python train.py --n_layer=15 --d_model=192 --n_head=2 --n_kv_head=2 --head_dim=96 --d_mlp=1152 --vocab_size=4096 --activation="relu" --norm="layernorm" --norm_place="pre" --norm_eps=1e-06 --positions="learned" --qk_norm=false --attn_scale=0.102 --bias="all" --tie_embeddings=true --parallel_block=false --init="normal" --init_std_qkv=0.0229 --init_std_o=0.00419 --init_std_up=0.0229 --init_std_down=0.00419 --optimizer="adamw" --lr=0.000888 --lr_mult_qkv=0.7 --lr_mult_up=1.17 --beta1=0.9 --beta2=0.99 --lr_head=0.00551 --grad_clip=1.0 --warmup_steps=464 --schedule="wsd" --decay_fraction=1.0 --decay_shape="sqrt" --final_lr_fraction=0.0 --batch_tokens=[16384, 32768, 49152] --seq_len=512 --doc_mask=false --train_tokens=283100000 --steps=8931 --dataset="wikipedia_en"
MLP neurons of a small language model. Each row is named by its layer, matrix (up: input weights) and neuron, and shows model dimensions 112-175. Each number is 200 + 20 x the weight over its row's rms, rounded and kept within 0 to 999.
After each neuron's rows, "fires in" lists the words (lower case) most often at its 100 highest values on Wikipedia text that the model never trained on.

L5.up979,175,191,199,226,214,210,206,211,205,208,205,224,208,200,226,205,218,150,218,180,199,198,209,197,204,211,176,192,197,172,219,197,208,235,171,205,182,189,202,179,181,205,185,202,230,220,198,224,196,194,219,188,189,208,240,210,214,212,207,179,229,212,203,206
fires in: "his", "her"

L7.up470,174,196,210,192,194,225,193,197,183,192,199,197,186,205,212,166,197,167,216,207,166,198,205,218,201,219,213,190,151,195,222,177,243,186,171,214,152,185,191,208,172,185,219,199,196,165,175,190,174,185,230,180,195,237,201,220,170,217,193,189,240,184,202,194
fires in: "his", "him", "her"

L7.up30,187,176,222,196,203,202,210,206,179,218,191,184,198,210,181,167,237,188,224,220,205,194,177,213,165,210,187,182,179,169,213,229,209,171,165,195,170,200,235,219,196,213,203,200,227,220,197,182,161,189,244,183,169,210,200,205,184,196,198,231,223,224,197,192
fires in: "out", "up", "www", "down"

L10.up63,212,199,208,206,214,210,183,213,216,234,197,207,211,179,211,175,186,197,214,220,188,210,181,222,227,208,203,217,190,190,205,189,173,230,191,233,150,218,235,196,199,159,168,177,227,180,184,204,194,196,212,164,210,205,212,209,192,221,201,199,209,224,180,177
fires in: "an"

L8.up292,171,206,221,200,185,208,215,236,239,222,207,235,174,235,217,177,185,175,214,189,209,192,208,236,239,178,190,150,198,191,185,204,189,201,212,190,150,186,220,213,223,189,195,201,192,163,190,173,180,186,175,201,223,205,182,207,204,202,184,207,189,223,196,221
fires in: "a", "the", "this", "an", "augustus"

L5.up1033,207,203,201,192,190,197,223,133,187,185,219,175,225,222,214,190,225,212,208,252,190,190,202,210,185,197,228,182,213,202,222,158,233,203,188,190,191,218,215,176,212,199,196,229,192,192,177,203,179,224,236,156,165,216,165,227,113,227,200,206,209,175,214,181
fires in: "out", "said", "because", "how", "stated", "that"

L7.up339,206,164,212,176,173,210,231,195,193,197,195,194,224,241,217,170,189,186,182,205,233,170,182,230,211,144,185,211,246,212,197,180,190,172,197,171,179,189,198,187,222,188,206,235,188,221,204,200,195,212,180,239,212,192,206,189,212,195,175,189,214,184,212,223
fires in: "can", "to", "may", "will"

L8.up817,183,176,210,186,186,240,224,197,185,209,234,161,189,208,211,141,241,204,181,212,167,184,165,216,187,176,171,204,205,198,219,183,219,187,184,212,185,208,224,215,215,210,211,203,232,225,183,190,172,181,206,198,223,224,197,220,199,209,176,197,212,190,212,196
fires in: "name", "known", "time", "him", "it"

L9.up615,149,198,194,193,192,184,202,204,214,223,218,222,211,203,202,191,177,201,188,185,185,174,215,210,203,214,212,202,188,223,210,193,212,211,235,162,213,173,217,223,228,213,164,184,207,203,212,174,169,184,197,219,230,213,205,198,183,192,212,201,207,196,171,247
fires in: "in", "inaugural"

L5.up1052,212,183,199,204,180,213,218,215,212,197,245,195,213,187,192,191,213,201,203,197,224,218,214,182,186,209,205,176,195,205,172,206,235,164,219,166,179,162,191,203,228,203,216,210,211,225,196,209,182,200,187,218,221,193,197,198,181,219,211,185,201,199,197,189
fires in: "one", "best", "middle", "place", "two"

L7.up478,206,157,227,203,167,186,207,199,216,201,223,189,178,195,226,219,229,191,211,204,196,190,195,224,222,197,204,207,207,186,193,201,151,168,194,207,163,230,225,224,223,190,205,185,202,204,215,171,188,179,198,194,178,213,197,238,198,196,186,188,210,206,211,220
fires in: "the", "by", "into"

L8.up516,203,227,203,211,218,188,220,181,185,217,237,187,167,210,213,199,237,212,195,198,181,143,201,224,210,201,194,201,210,187,219,136,200,232,180,209,215,173,199,213,196,181,188,223,246,198,185,148,202,192,232,170,232,224,189,180,169,248,205,198,215,213,178,204
fires in: "to", "his", "of", "in", "from", "studied"

L12.up591,176,205,223,213,193,222,253,216,211,209,220,190,217,207,237,154,193,197,235,182,205,201,166,238,214,206,206,189,187,163,199,192,218,203,184,203,193,208,199,218,223,216,188,214,224,207,186,190,163,171,196,236,204,189,192,205,181,249,212,217,227,223,206,188
fires in: "the", "it", "there", "this"

L7.up236,209,191,206,199,210,191,217,217,230,187,199,209,216,194,197,198,226,192,189,186,244,188,170,200,183,184,213,205,173,195,193,174,208,172,182,173,227,190,178,146,211,209,165,204,197,165,163,216,198,185,178,184,206,188,190,206,182,192,215,215,208,214,168,203
fires in: "united", "national", "world", "earth"

L4.up752,198,198,218,221,185,207,209,194,213,222,220,167,205,198,210,225,221,201,231,224,213,207,207,216,180,165,184,206,184,206,205,168,171,174,178,193,164,208,213,200,212,199,207,194,211,201,210,175,178,187,214,208,243,219,197,156,198,201,209,194,193,198,215,185
fires in: "more", "most", "least", "less", "much"

L12.up69,212,197,200,168,214,198,195,198,223,198,192,177,213,195,153,218,207,180,197,184,217,163,206,185,205,197,224,179,200,191,225,194,191,195,175,200,225,219,200,192,199,220,196,198,225,186,179,187,213,168,224,198,213,203,192,172,197,231,198,198,206,202,188,223
fires in: "history", "life", "career", "biography"

L8.up1058,161,232,206,206,173,189,208,183,208,210,183,152,191,204,219,215,223,170,232,193,213,212,174,232,199,215,180,176,218,206,199,185,173,199,183,206,169,220,218,210,243,208,204,198,188,216,185,184,177,211,238,182,228,234,185,166,186,197,189,201,231,215,201,179
fires in: "more", "much", "most", "less", "very"

L5.up315,210,198,210,209,210,198,217,157,192,213,193,186,150,197,245,212,219,158,222,200,176,202,169,219,218,209,205,190,185,168,224,198,182,204,170,215,184,232,197,227,219,219,207,217,205,194,186,182,194,208,243,207,210,240,184,193,205,205,179,187,235,207,201,210
fires in: "of", "seen", "inspired"

L7.up584,188,197,179,212,212,187,233,174,227,211,217,186,194,192,207,165,196,196,197,191,219,211,183,193,170,133,200,204,250,216,194,190,185,195,192,177,195,223,185,204,190,163,183,204,218,165,199,201,189,215,219,219,198,224,200,166,194,193,180,192,212,184,219,218
fires in: "which", "structure"

L10.up246,215,201,195,181,190,206,189,215,209,197,199,196,200,226,189,204,191,210,204,187,173,196,166,181,211,211,203,163,183,184,186,175,211,176,206,188,208,172,179,197,202,199,149,209,225,194,175,225,160,181,216,198,179,231,211,149,190,193,208,188,199,192,178,173
fires in: "for", "on"

L5.up467,195,188,220,195,188,216,197,205,201,203,209,163,214,203,204,195,214,170,221,202,207,188,169,247,221,176,195,166,205,219,233,186,229,205,187,214,192,195,229,225,205,212,194,187,233,194,177,193,168,189,208,190,163,221,188,211,174,217,205,227,217,189,228,173
fires in: "him", "them", "her", "home", "response", "it"

L9.up962,210,176,207,206,186,237,200,194,228,236,199,185,174,188,204,203,216,181,184,193,166,180,163,236,200,169,193,194,206,176,211,201,179,173,187,228,216,205,202,242,237,186,199,220,219,204,181,186,205,205,196,210,183,198,180,209,194,200,194,221,237,197,181,216
fires in: "the"

L5.up162,180,218,220,203,189,205,198,160,192,220,221,174,202,204,242,228,204,209,192,235,201,205,206,220,205,198,187,184,215,216,211,127,213,196,166,201,190,209,202,220,211,210,145,173,187,216,186,205,188,158,190,192,196,224,215,174,187,227,193,238,217,207,193,179
fires in: "not", "noted"

L7.up129,225,195,202,210,172,196,191,212,203,208,199,217,172,230,195,200,183,198,231,210,187,213,179,209,183,155,195,186,208,189,196,216,193,171,191,186,211,205,228,178,203,228,202,187,207,243,180,201,199,204,176,195,200,206,204,185,191,207,183,231,203,213,198,184
fires in: "house", "county", "river", "highway", "high", "district"

L8.up971,213,214,220,191,156,214,202,192,191,207,216,184,185,187,188,243,223,208,220,193,159,218,186,188,200,200,164,213,249,197,214,177,164,182,185,186,153,200,215,222,251,199,210,215,205,207,207,190,226,196,211,185,202,233,236,203,182,186,171,205,216,204,185,182
fires in: "with", "are", "based", "such", "more"

L7.up573,173,199,211,182,192,205,193,238,190,188,223,187,220,199,211,229,234,206,227,197,179,198,195,211,224,204,194,195,196,196,206,159,171,212,190,189,186,171,177,188,216,209,159,188,175,193,183,206,221,189,196,200,234,223,204,150,185,219,174,222,218,197,207,198
fires in: "not", "forced", "granted", "transferred", "sent", "referred"

L10.up527,192,232,218,189,190,219,237,252,228,213,208,184,189,230,252,213,212,189,234,193,152,191,168,256,174,195,152,173,204,199,212,189,210,194,198,195,194,180,194,208,221,228,210,197,203,176,196,179,204,163,197,195,205,200,219,180,183,221,221,231,233,216,204,193
fires in: "he", "it", "this", "them", "who"

L8.up1118,222,215,173,210,173,198,200,227,179,219,201,197,216,217,179,170,188,202,201,203,241,196,193,194,207,199,177,219,208,214,195,162,166,210,160,191,181,149,231,218,197,194,180,231,216,210,183,163,197,180,226,201,204,223,198,234,191,224,192,202,204,258,198,202
fires in: "he", "stamps"

L5.up122,214,196,191,209,184,211,184,206,214,211,202,227,229,244,216,183,229,235,215,207,210,192,192,229,195,164,187,193,238,186,228,183,210,208,206,196,211,212,215,170,218,185,201,232,228,224,194,197,160,187,201,182,239,233,178,173,210,228,201,222,196,203,196,226
fires in: "has", "also", "had"

L12.up533,225,210,230,200,172,178,231,173,202,219,226,272,177,219,221,192,200,195,202,188,178,167,193,259,216,192,195,232,201,195,210,179,180,183,187,180,232,213,228,181,205,185,197,200,205,220,191,203,213,188,211,204,194,231,209,212,165,218,181,195,223,193,189,186
fires in: "with", "on", "at", "to", "joined"

L4.up57,208,213,188,196,200,188,251,143,206,195,230,203,222,206,199,194,214,188,247,213,260,184,204,214,179,204,193,202,181,244,215,163,216,189,193,194,225,199,199,213,211,218,182,175,186,198,196,146,175,199,231,186,186,188,188,213,117,221,211,212,200,184,200,192
fires in: "that", "but", "because", "until"

L8.up444,159,244,225,192,164,204,221,184,184,215,217,188,199,196,195,228,213,242,219,198,228,201,211,222,208,207,162,219,213,212,202,196,205,200,173,164,181,172,210,191,227,200,184,199,198,204,216,234,191,214,226,209,212,204,210,197,199,181,216,175,193,200,198,194
fires in: "with", "bs"

L4.up307,183,159,193,188,180,194,223,209,222,198,219,211,239,177,224,236,223,192,199,165,210,193,177,219,220,213,190,185,198,187,194,222,186,193,189,168,211,207,202,208,200,217,215,169,227,170,174,204,215,183,204,161,224,187,190,183,177,195,219,172,194,180,179,212
fires in: "best", "national", "united", "royal", "academy"

L9.up1013,205,236,214,211,202,212,202,187,237,214,214,175,228,214,244,174,203,173,202,194,203,181,190,248,205,155,188,191,211,188,236,198,185,209,217,220,197,181,210,208,194,194,183,196,212,184,209,157,190,176,228,191,220,219,177,201,185,216,202,220,212,217,209,216
fires in: "to", "later", "then", "eventually", "subsequently"

L5.up224,150,182,222,202,184,202,228,219,242,214,242,209,207,192,209,207,249,189,233,184,201,188,185,236,194,197,191,200,205,200,221,169,191,197,167,194,185,224,203,214,234,200,216,191,216,195,190,182,179,206,245,176,229,221,186,203,187,208,203,167,223,196,181,201
fires in: "several", "few", "many", "early", "following", "same"

L8.up1066,216,183,193,178,206,181,246,180,204,206,196,208,201,187,218,179,214,196,232,171,191,174,206,228,163,193,215,203,224,198,220,171,205,201,188,188,206,157,203,194,196,180,181,196,210,200,198,200,182,198,236,178,208,260,189,205,162,204,198,197,234,206,195,210
fires in: "on", "in", "to", "into"

L8.up699,207,168,203,174,171,210,214,197,202,193,222,198,173,207,211,202,257,229,233,194,176,189,186,202,218,190,195,215,213,212,212,182,198,156,191,199,207,183,225,201,214,197,176,209,204,186,203,177,181,203,206,192,203,226,193,175,147,201,202,183,214,214,183,212
fires in: "on", "to", "from", "episode"

L9.up1056,206,196,221,189,183,220,228,213,207,191,206,196,170,198,192,185,219,140,229,199,173,216,179,225,185,204,211,169,190,167,186,201,182,189,193,175,171,209,200,202,208,191,209,227,232,185,198,194,177,197,207,202,229,195,181,206,171,203,204,189,208,221,207,161
fires in: "a", "the", "this", "inaugural", "all"

L10.up832,176,188,203,188,203,181,203,197,199,234,195,181,177,241,224,205,203,205,181,206,192,194,214,224,222,186,222,196,211,203,216,144,185,196,183,185,205,199,207,213,254,193,155,183,206,216,204,182,168,171,211,241,242,215,233,185,168,213,189,211,219,214,213,181
fires in: "to", "will", "would", "not", "thus"

L10.up50,183,198,237,202,201,193,242,197,186,198,225,193,200,227,206,224,239,226,250,180,178,192,174,227,198,200,193,154,215,158,195,181,178,159,212,207,200,193,203,216,224,153,184,206,222,217,198,186,198,206,237,203,212,232,162,168,163,209,211,192,214,183,200,204
fires in: "of", "in"

L12.up1033,236,208,220,210,172,212,196,204,234,208,200,168,177,186,200,171,215,210,209,182,196,220,170,209,176,181,181,196,202,190,178,207,226,191,219,172,206,192,204,209,212,216,190,186,194,214,191,224,175,199,199,229,200,187,213,194,204,187,203,187,190,209,189,216
fires in: "a", "one", "aim"

L10.up752,203,222,207,206,168,206,218,200,244,174,242,189,208,199,224,195,267,195,218,163,196,217,175,204,187,222,183,210,195,222,195,196,223,203,224,196,173,216,212,204,190,183,194,230,193,185,183,184,186,229,202,199,214,208,197,172,182,197,206,176,199,204,174,221
fires in: "two", "four", "some", "three", "several", "few"

L4.up830,163,196,220,220,199,204,177,219,219,195,224,222,179,193,214,217,231,163,214,205,201,191,214,232,215,200,173,178,173,178,214,208,213,194,199,218,139,223,216,192,216,211,188,173,245,212,184,208,212,183,209,187,212,166,203,197,207,234,181,208,200,187,200,219
fires in: "his", "early", "later", "political", "outstanding"

L5.up950,229,162,192,205,193,202,210,176,211,204,229,181,226,208,197,173,201,221,230,226,210,204,181,176,145,167,212,217,201,213,216,199,207,169,211,180,210,225,199,205,177,188,205,225,185,189,195,195,146,183,222,194,176,210,172,219,187,217,207,202,205,202,206,169
fires in: "that", "which", "what"

L8.up688,157,195,180,200,184,179,193,216,218,214,219,219,202,214,203,201,229,194,204,195,191,205,199,215,206,183,185,187,213,175,194,203,180,201,197,210,180,211,193,196,202,186,203,208,183,191,189,200,181,151,210,200,229,239,180,195,221,210,216,204,217,193,191,178
fires in: "the", "its", "a", "considered"

L12.up1131,174,198,218,210,182,229,225,214,221,221,204,210,183,212,207,197,206,190,227,158,162,198,220,248,210,205,183,185,201,183,180,192,173,209,172,224,214,189,205,218,224,215,202,190,207,185,193,174,185,183,187,217,197,205,207,172,182,191,171,241,220,212,207,210
fires in: "the", "s"

L8.up56,214,188,219,174,211,198,205,200,219,221,192,234,180,259,181,212,208,219,199,173,195,151,227,228,154,194,195,197,180,210,195,175,217,176,217,165,157,216,195,203,193,195,175,214,201,186,222,195,172,216,190,159,199,198,180,186,190,211,229,191,197,241,164,204
fires in: "january", "in", "december", "on", "november", "february"

L7.up445,187,182,222,204,182,203,201,193,207,207,206,239,205,208,197,186,192,187,208,217,240,217,174,217,200,171,196,187,217,170,182,212,190,201,174,208,165,173,185,228,218,183,206,208,216,193,201,199,199,149,192,180,213,190,206,201,187,210,190,206,214,218,204,193
fires in: "the", "party", "democratic", "its", "a"

L10.up1103,178,243,213,190,199,207,212,234,213,225,186,202,193,190,233,184,182,178,203,213,197,209,185,206,180,177,185,232,204,190,229,195,180,208,193,190,184,222,215,216,216,199,180,186,181,196,192,175,176,181,217,233,213,195,204,178,170,189,205,232,197,203,192,201
fires in: "to", "who", "can", "she", "must"

L9.up1022,217,172,237,237,191,224,171,212,249,198,206,193,175,181,219,193,180,176,179,173,183,182,188,240,230,180,207,186,195,157,203,200,196,205,189,170,201,232,209,215,223,197,194,186,229,204,178,190,194,174,202,198,222,188,187,189,200,235,192,209,240,224,172,213
fires in: "the", "national", "an"

L7.up414,151,182,205,205,203,175,205,200,194,188,229,195,212,217,211,182,199,212,200,174,203,149,192,201,190,197,204,214,212,197,228,187,236,201,183,179,211,195,223,212,208,210,151,205,246,206,201,179,206,168,227,167,202,226,189,225,193,206,210,192,209,224,157,239
fires in: "in", "internet", "information"

L7.up649,223,148,210,214,194,219,195,233,220,222,232,187,210,192,236,200,211,203,190,181,186,191,183,243,221,204,204,172,181,168,196,178,184,215,196,206,166,194,227,207,174,173,172,199,212,205,200,190,207,168,195,182,188,231,215,234,227,199,176,187,207,222,183,193
fires in: "an", "anne", "another"

L7.up981,242,202,195,198,190,199,208,214,178,207,203,171,185,225,221,194,215,179,185,183,224,231,182,232,201,206,183,199,204,188,217,196,197,184,212,185,181,194,190,189,269,180,183,185,188,191,184,197,152,224,230,222,208,222,177,222,199,210,202,221,211,193,208,207
fires in: "as", "make", "most", "much"

L4.up940,199,151,200,199,180,190,182,196,213,212,194,222,215,220,196,173,239,201,221,196,201,204,158,196,214,212,199,192,191,175,214,181,183,153,189,182,156,192,206,228,220,212,206,181,217,199,204,204,191,204,235,210,215,242,213,178,208,203,217,193,214,188,201,138
fires in: "on", "far", "left", "south", "north", "right"

L8.up691,230,229,192,203,215,172,198,190,179,220,204,194,229,189,215,185,218,191,227,227,201,197,192,211,201,219,204,237,220,219,215,192,185,190,162,165,207,166,207,182,207,168,183,166,197,187,220,163,162,158,224,158,222,229,173,235,189,199,192,249,213,200,215,190
fires in: "and", "but", "while", "where", "as"

L9.up1031,200,174,198,176,201,186,231,196,223,228,189,214,225,229,196,200,219,184,235,178,229,190,175,218,173,194,172,199,185,204,226,189,221,183,177,196,205,161,228,194,234,208,199,241,218,154,195,157,137,196,216,191,237,227,185,215,219,197,180,175,197,199,202,189
fires in: "to", "about", "ms", "around", "each", "that"

L7.up1085,188,170,242,190,187,185,185,220,203,237,197,222,187,172,192,177,193,156,247,184,193,188,195,225,218,182,176,176,212,173,219,179,233,216,190,177,171,150,202,214,217,204,186,208,187,193,192,128,210,172,213,229,205,236,188,199,209,213,207,205,222,199,228,173
fires in: "the", "be", "him", "his", "a"

L4.up729,187,186,194,184,194,183,194,175,202,214,219,189,198,176,214,198,189,155,238,217,200,196,205,222,220,215,224,199,197,205,216,215,211,192,184,172,218,203,246,229,245,176,150,187,203,195,206,206,181,202,225,222,175,223,185,237,205,225,201,199,212,193,209,194
fires in: "as", "with", "but", "asia", "and"

L9.up1023,172,199,221,209,212,184,195,191,206,212,186,185,165,215,210,235,179,157,228,165,177,171,162,206,249,181,183,172,209,198,214,196,170,194,180,177,196,149,227,236,220,198,176,233,196,185,189,199,242,176,206,211,231,193,189,199,173,241,199,191,216,201,217,209
fires in: "of", "stay"

L9.up500,214,192,212,152,158,211,191,220,188,230,193,209,187,225,235,212,207,176,220,180,185,206,185,221,254,189,158,180,173,198,206,225,192,228,191,207,171,186,195,207,204,200,191,225,216,187,210,236,199,214,203,184,227,227,211,201,181,232,189,189,198,188,209,210
fires in: "a", "his", "its"

L9.up127,195,199,163,222,183,212,223,223,195,204,228,234,166,213,210,167,210,210,175,196,201,199,169,215,197,201,139,209,184,198,201,215,178,212,246,198,180,205,211,193,198,196,206,185,220,195,178,175,178,223,238,186,235,240,199,215,175,210,195,172,194,233,211,202
fires in: "in", "a", "https", "stamps", "c", "file"

L4.up216,156,153,223,204,191,196,193,217,199,196,198,191,218,170,178,182,215,185,229,198,183,185,201,223,185,182,211,199,209,193,216,198,190,185,185,204,164,177,235,225,216,185,211,260,212,184,203,202,198,190,244,167,192,238,209,225,208,203,201,197,219,176,196,170
fires in: "between", "both", "over"

L9.up894,166,192,217,207,191,237,222,185,206,238,193,190,198,238,209,192,186,185,196,185,190,173,229,233,210,129,213,202,199,168,227,208,190,184,164,199,193,188,195,192,226,171,201,182,202,178,180,179,192,194,189,198,231,206,176,167,209,216,176,238,225,192,206,206
fires in: "would", "they", "its", "to", "could", "the"

L8.up893,168,153,222,204,198,192,198,221,194,226,191,236,180,161,195,222,189,174,203,178,187,224,220,203,220,199,180,207,183,175,176,203,173,155,203,202,181,189,181,224,237,172,188,203,201,194,202,183,226,203,212,219,205,225,208,195,186,203,186,177,216,184,211,201
fires in: "of", "be", "its", "provide"

L10.up828,200,207,193,178,213,204,243,193,205,228,204,213,200,235,225,195,217,198,216,214,206,136,166,235,225,167,203,188,221,186,208,189,182,157,209,161,218,181,235,195,228,189,202,229,205,207,187,175,198,168,190,225,179,193,151,186,212,205,206,195,228,204,203,213
fires in: "and", "to", "helped"

L10.up1042,189,201,205,179,199,180,231,195,206,218,188,225,178,244,227,193,251,220,198,201,159,187,174,204,214,192,207,187,224,198,219,183,167,157,198,214,217,213,205,207,218,176,164,215,207,177,214,187,186,195,215,196,212,240,181,208,178,245,210,216,221,201,199,186
fires in: "to", "in", "that", "on"

L8.up800,231,204,200,209,183,211,197,205,195,211,215,189,212,197,175,212,202,217,211,203,164,220,219,219,166,176,200,179,180,150,177,188,217,181,212,180,176,191,197,198,183,213,198,153,221,233,207,209,179,181,186,180,206,192,202,178,168,250,198,199,212,200,180,205
fires in: "county", "city", "house", "town", "university", "s"

L7.up1002,181,199,206,205,194,175,214,216,203,169,208,160,191,206,222,196,227,205,218,193,166,191,200,184,137,191,200,218,213,206,195,178,188,177,223,208,200,197,219,166,181,197,178,197,204,190,207,195,180,172,229,208,185,227,166,217,147,193,222,183,212,197,195,195
fires in: "of", "in", "that"

L4.up1007,197,178,214,200,180,207,167,185,222,218,247,189,186,251,222,203,252,187,202,206,203,205,168,232,193,188,172,194,207,213,237,150,230,221,203,192,189,224,195,215,238,209,203,170,201,177,204,195,181,191,207,176,238,200,205,229,198,200,183,207,209,198,221,229
fires in: "also", "later", "public"

L5.up15,216,212,171,192,229,190,222,195,201,197,203,206,244,181,220,168,185,174,268,198,221,190,195,202,182,188,188,199,245,207,209,174,195,200,209,189,173,193,197,192,206,212,192,183,206,191,191,168,158,172,252,212,208,195,176,211,197,205,191,209,193,228,202,202
fires in: "it", "she", "who", "but"

L9.up794,183,234,219,185,181,234,223,218,227,194,185,199,186,234,232,203,238,184,223,198,185,174,206,226,210,171,207,184,193,173,195,188,223,227,186,178,184,187,183,218,236,188,195,211,226,213,201,194,171,192,199,189,242,222,215,198,176,255,210,217,221,216,205,202
fires in: "his", "he", "this"

L8.up831,157,173,220,189,185,182,184,211,175,214,224,234,230,212,184,173,179,207,215,192,198,211,188,209,222,202,209,209,202,218,228,184,215,197,184,218,191,201,225,227,182,195,202,214,243,204,202,188,188,186,229,182,229,202,174,222,200,198,178,188,202,213,200,229
fires in: "in", "population", "years", "has", "had"

L5.up373,183,190,244,193,168,223,212,216,206,216,222,176,205,217,198,215,220,186,172,228,176,207,193,189,202,186,189,193,223,184,198,181,208,206,235,174,184,230,197,211,223,205,158,206,209,200,180,217,180,150,176,197,157,183,232,189,191,220,219,230,226,216,210,218
fires in: "not", "also", "notable", "noted"

L10.up224,198,205,235,181,189,224,219,204,224,194,220,204,153,249,220,227,230,190,205,227,205,180,205,201,224,203,204,179,186,165,184,185,193,182,211,214,187,185,216,191,180,208,166,225,188,194,197,187,186,192,246,200,232,181,205,184,180,247,196,163,204,188,175,224
fires in: "of", "american", "a", "born", "former"

L10.up508,196,176,210,195,160,208,216,171,190,206,180,216,197,214,187,204,210,181,217,189,154,196,191,222,198,170,174,222,182,175,189,196,169,181,194,206,190,215,219,250,218,202,201,198,206,184,186,162,193,168,177,188,176,212,186,164,195,188,186,231,232,225,206,192
fires in: "the"

L4.up1084,210,208,196,207,188,191,219,190,211,206,211,179,223,197,223,212,212,187,234,189,238,188,165,240,186,230,167,180,183,230,212,197,174,218,226,191,211,198,243,200,195,176,235,187,187,182,201,193,185,198,225,197,209,212,189,167,175,233,198,206,203,205,198,200
fires in: "several", "many", "most", "three", "two", "both"

L10.up270,163,195,210,198,159,183,220,223,209,192,196,202,237,210,178,201,180,198,187,188,188,184,209,208,198,209,178,171,190,175,232,200,193,183,169,203,168,190,230,230,205,220,207,235,196,202,200,199,196,192,240,229,208,199,211,199,182,222,199,197,193,216,221,215
fires in: "of", "to", "for"

L4.up361,183,179,187,203,193,200,204,192,173,195,224,174,205,198,210,198,191,206,206,228,228,215,184,212,178,174,187,189,214,187,237,177,177,190,199,205,191,229,198,204,200,188,185,182,262,214,190,205,184,209,224,165,212,209,157,185,181,201,207,182,224,216,193,203
fires in: "area", "family", "community", "development", "association"

L7.up700,207,179,203,195,195,222,229,199,215,268,192,189,213,180,218,234,218,194,226,188,168,191,202,220,215,193,211,195,204,190,221,211,197,163,196,218,194,172,208,212,208,176,177,192,243,194,205,214,210,220,224,205,209,218,202,164,172,218,199,169,206,205,208,197
fires in: "and", "of", "with", "in", "on"

L5.up280,178,184,176,186,181,188,229,201,194,199,206,192,209,196,162,183,211,200,225,231,184,212,199,187,195,218,183,182,183,223,195,192,241,173,181,191,194,193,219,222,255,202,211,202,221,185,195,199,163,207,249,188,167,233,223,227,167,181,196,189,199,186,178,209
fires in: "over", "out", "output"